Part of a small language model's weights.
Architecture: LayerNorm before each block, no biases in attention or MLP, untied embeddings, normalized queries and keys, attention and MLP in parallel.
MLP neurons of a small language model. Each row is named by its layer, matrix (down: output weights) and neuron, and shows model dimensions 16-79. Each number is 50 + 15 x the weight over its row's rms, rounded and kept within 0 to 99.
Before each neuron's rows, "raises" lists the tokens whose logits its output raises most directly, leaving later layers aside; "fires before" lists the tokens most often just after its 100 highest values on Wikipedia text that the model never trained on.

raises: "ement", "ment", "ments", "ped", "rated"
fires before: "ed", "ment", "ing", "s", "ic"
L11.down1013:47 62 48 52 64 45 56 47 63 71 12 47 33 63 53 45 55 50 43 63 44 81 48 80 32 58 52 47 40 52 43 56 60 34 71 56 50 38 26 60 72 71 49 52 48 59 40 48 45 32 28 39 60 34 40 57 46 28 75 45 43 50 39 49

raises: ":", " spell", " “", "):", " Network"
fires before: ":", "4", "5", "2", "0", "3"
L11.down673:10 52 37 57 40 72 40 86 80 35 34 80 50 40 47 33 62 27 57 43 67 44 47 48 66 66 67 17 33 50 53 76 45 42 34 51 66 54 62 48 60 36 65 34 87 55 86 61 20 70 39 17 43 60 56 71 53 78 64 45 53 54 45 57

raises: " fifteen", " twenty", " eleven", " eight", " nine"
fires before: " "
L10.down1119:46 45 36 22 62 49 35 59 75 62 31 66 54 74 61 59 50 63 27 44 70 47 55 34 50 55 63 59 49 59 73 50 41 34 41 42 66 48 67 35 47 50 47 72 53 26 61 43 64 45 29 58 19 53 42 28 43 49 67 74 35 72 52 57

raises: "ations", "nes", "ries", "ence", "enti"
fires before: "9", "8", "7", "th"
L10.down580:26 51 51 67 67 58 60 48 53 60 49 59 42 75 70 48 35 41 44 48 66 57 59 56 48 64 38 57 46 78 22 53 61 35 38 44 36 65 76 71 66 48 30 45 54 26 43 56 30 38 31 55 62 73 37 59 37 67 60 55 45 41 73 35

raises: " their", " its", " the", "ivity", " his"
fires before: " a", " the", " one", " an"
L11.down1165:38 65 70 30 47 53 24 33 83 66 55 68 41 49 55 46 66 49 73 57 60 55 43 43 47 57 62 42 53 58 59 49 52 42 50 39 65 61 54 11 45 41 68 30 49 67 42 57 59 48 81 83 44 37 31 55 54 68 66 65 46 61 57 57

raises: "e", "es", "ee", "eb", "ping"
fires before: "e", "es", "ed", " ", "\n"
L11.down229:82 47 26 45 73 45 51 54 62 52 34 65 84 54 42 46 14 47 48 65 52 58 51 38 45 61 23 44 57 60 41 34 57 44 55 37 54 58 39 66 66 47 54 60 69 67 60 46 44 32 61 36 28 55 72 48 33 37 62 51 42 65 34 33

raises: "ement", "ments", "ed", "ment", "erie"
fires before: "ed", "ing", "er"
L9.down56:52 38 20 70 72 44 53 21 66 61 13 47 33 65 47 64 54 30 67 69 32 56 27 62 52 41 48 59 61 55 47 58 57 56 47 61 43 51 70 55 49 49 50 60 59 86 55 46 30 44 38 20 72 40 56 71 31 53 44 34 40 58 35 52

raises: "d", "rs", "r", "rated", "nt"
fires before: "d", "s", " the", " "
L9.down1086:66 71 48 79 51 29 38 56 64 52 57 65 52 18 44 31 63 65 38 32 48 57 53 32 47 48 24 61 50 33 39 84 43 42 70 60 65 55 37 38 57 55 65 57 55 72 52 70 74 37 28 53 45 28 41 27 71 39 30 70 52 74 81 48

raises: "es", "lies", "ates", "ves", "lli"
fires before: "s", "es", "ing"
L11.down181:41 85 30 36 53 72 59 72 61 61 27 57 32 24 38 45 45 39 41 55 44 41 44 68 40 44 56 49 26 49 41 52 82 45 40 62 38 45 53 39 58 46 43 49 26 38 63 73 44 48 28 43 70 46 48 54 40 51 36 66 63 33 57 86

raises: "aged", "n", "bo", "bul", "ret"
fires before: "8", "2", "9", " |"
L11.down976:25 61 45 66 80 47 64 55 39 38 47 41 65 65 26 63 36 40 66 36 46 09 31 62 54 80 33 31 51 74 52 64 50 25 68 34 45 44 37 34 63 36 51 40 59 60 50 28 47 75 48 38 40 60 73 44 16 42 73 50 65 55 53 44

raises: " (", " (#", "(", "·", " •"
fires before: " (", ":", " No"
L11.down445:55 53 48 41 54 52 39 34 74 67 56 52 18 35 58 41 55 55 63 31 29 65 39 64 47 40 36 48 39 63 58 48 35 77 67 17 64 44 53 33 51 77 55 62 33 25 69 42 15 37 41 52 43 59 47 54 44 68 70 54 63 41 21 64

raises: "ed", "ive", "over", "ance", "ure"
fires before: "ed", "ing", "ion"
L10.down284:47 50 49 63 41 66 70 47 61 56 42 56 69 53 49 73 49 51 55 51 67 42 45 50 24 21 16 91 33 43 47 56 57 33 35 51 26 59 46 91 55 50 51 42 46 69 31 48 37 45 38 43 57 75 71 54 28 60 70 59 63 28 37 48

raises: " ", " about", " just", " ten", " fifteen"
fires before: " "
L11.down1068:57 66 51 44 35 59 36 38 85 42 34 33 41 41 78 65 67 60 38 58 83 30 63 42 60 56 60 85 59 54 87 47 46 25 74 48 43 41 51 35 56 82 68 62 56 62 18 35 61 54 27 47 63 41 59 41 51 71 33 44 51 59 61 55

raises: " II", " III", " two", " twenty", " Six"
fires before: " ", " II", "s"
L9.down1218:50 33 59 25 71 51 32 66 56 65 73 49 68 85 61 46 47 38 42 31 54 29 72 58 20 53 42 42 58 39 37 54 88 45 50 55 48 34 56 55 39 67 47 43 51 39 52 51 69 43 11 34 28 76 55 51 53 32 57 62 20 73 54 41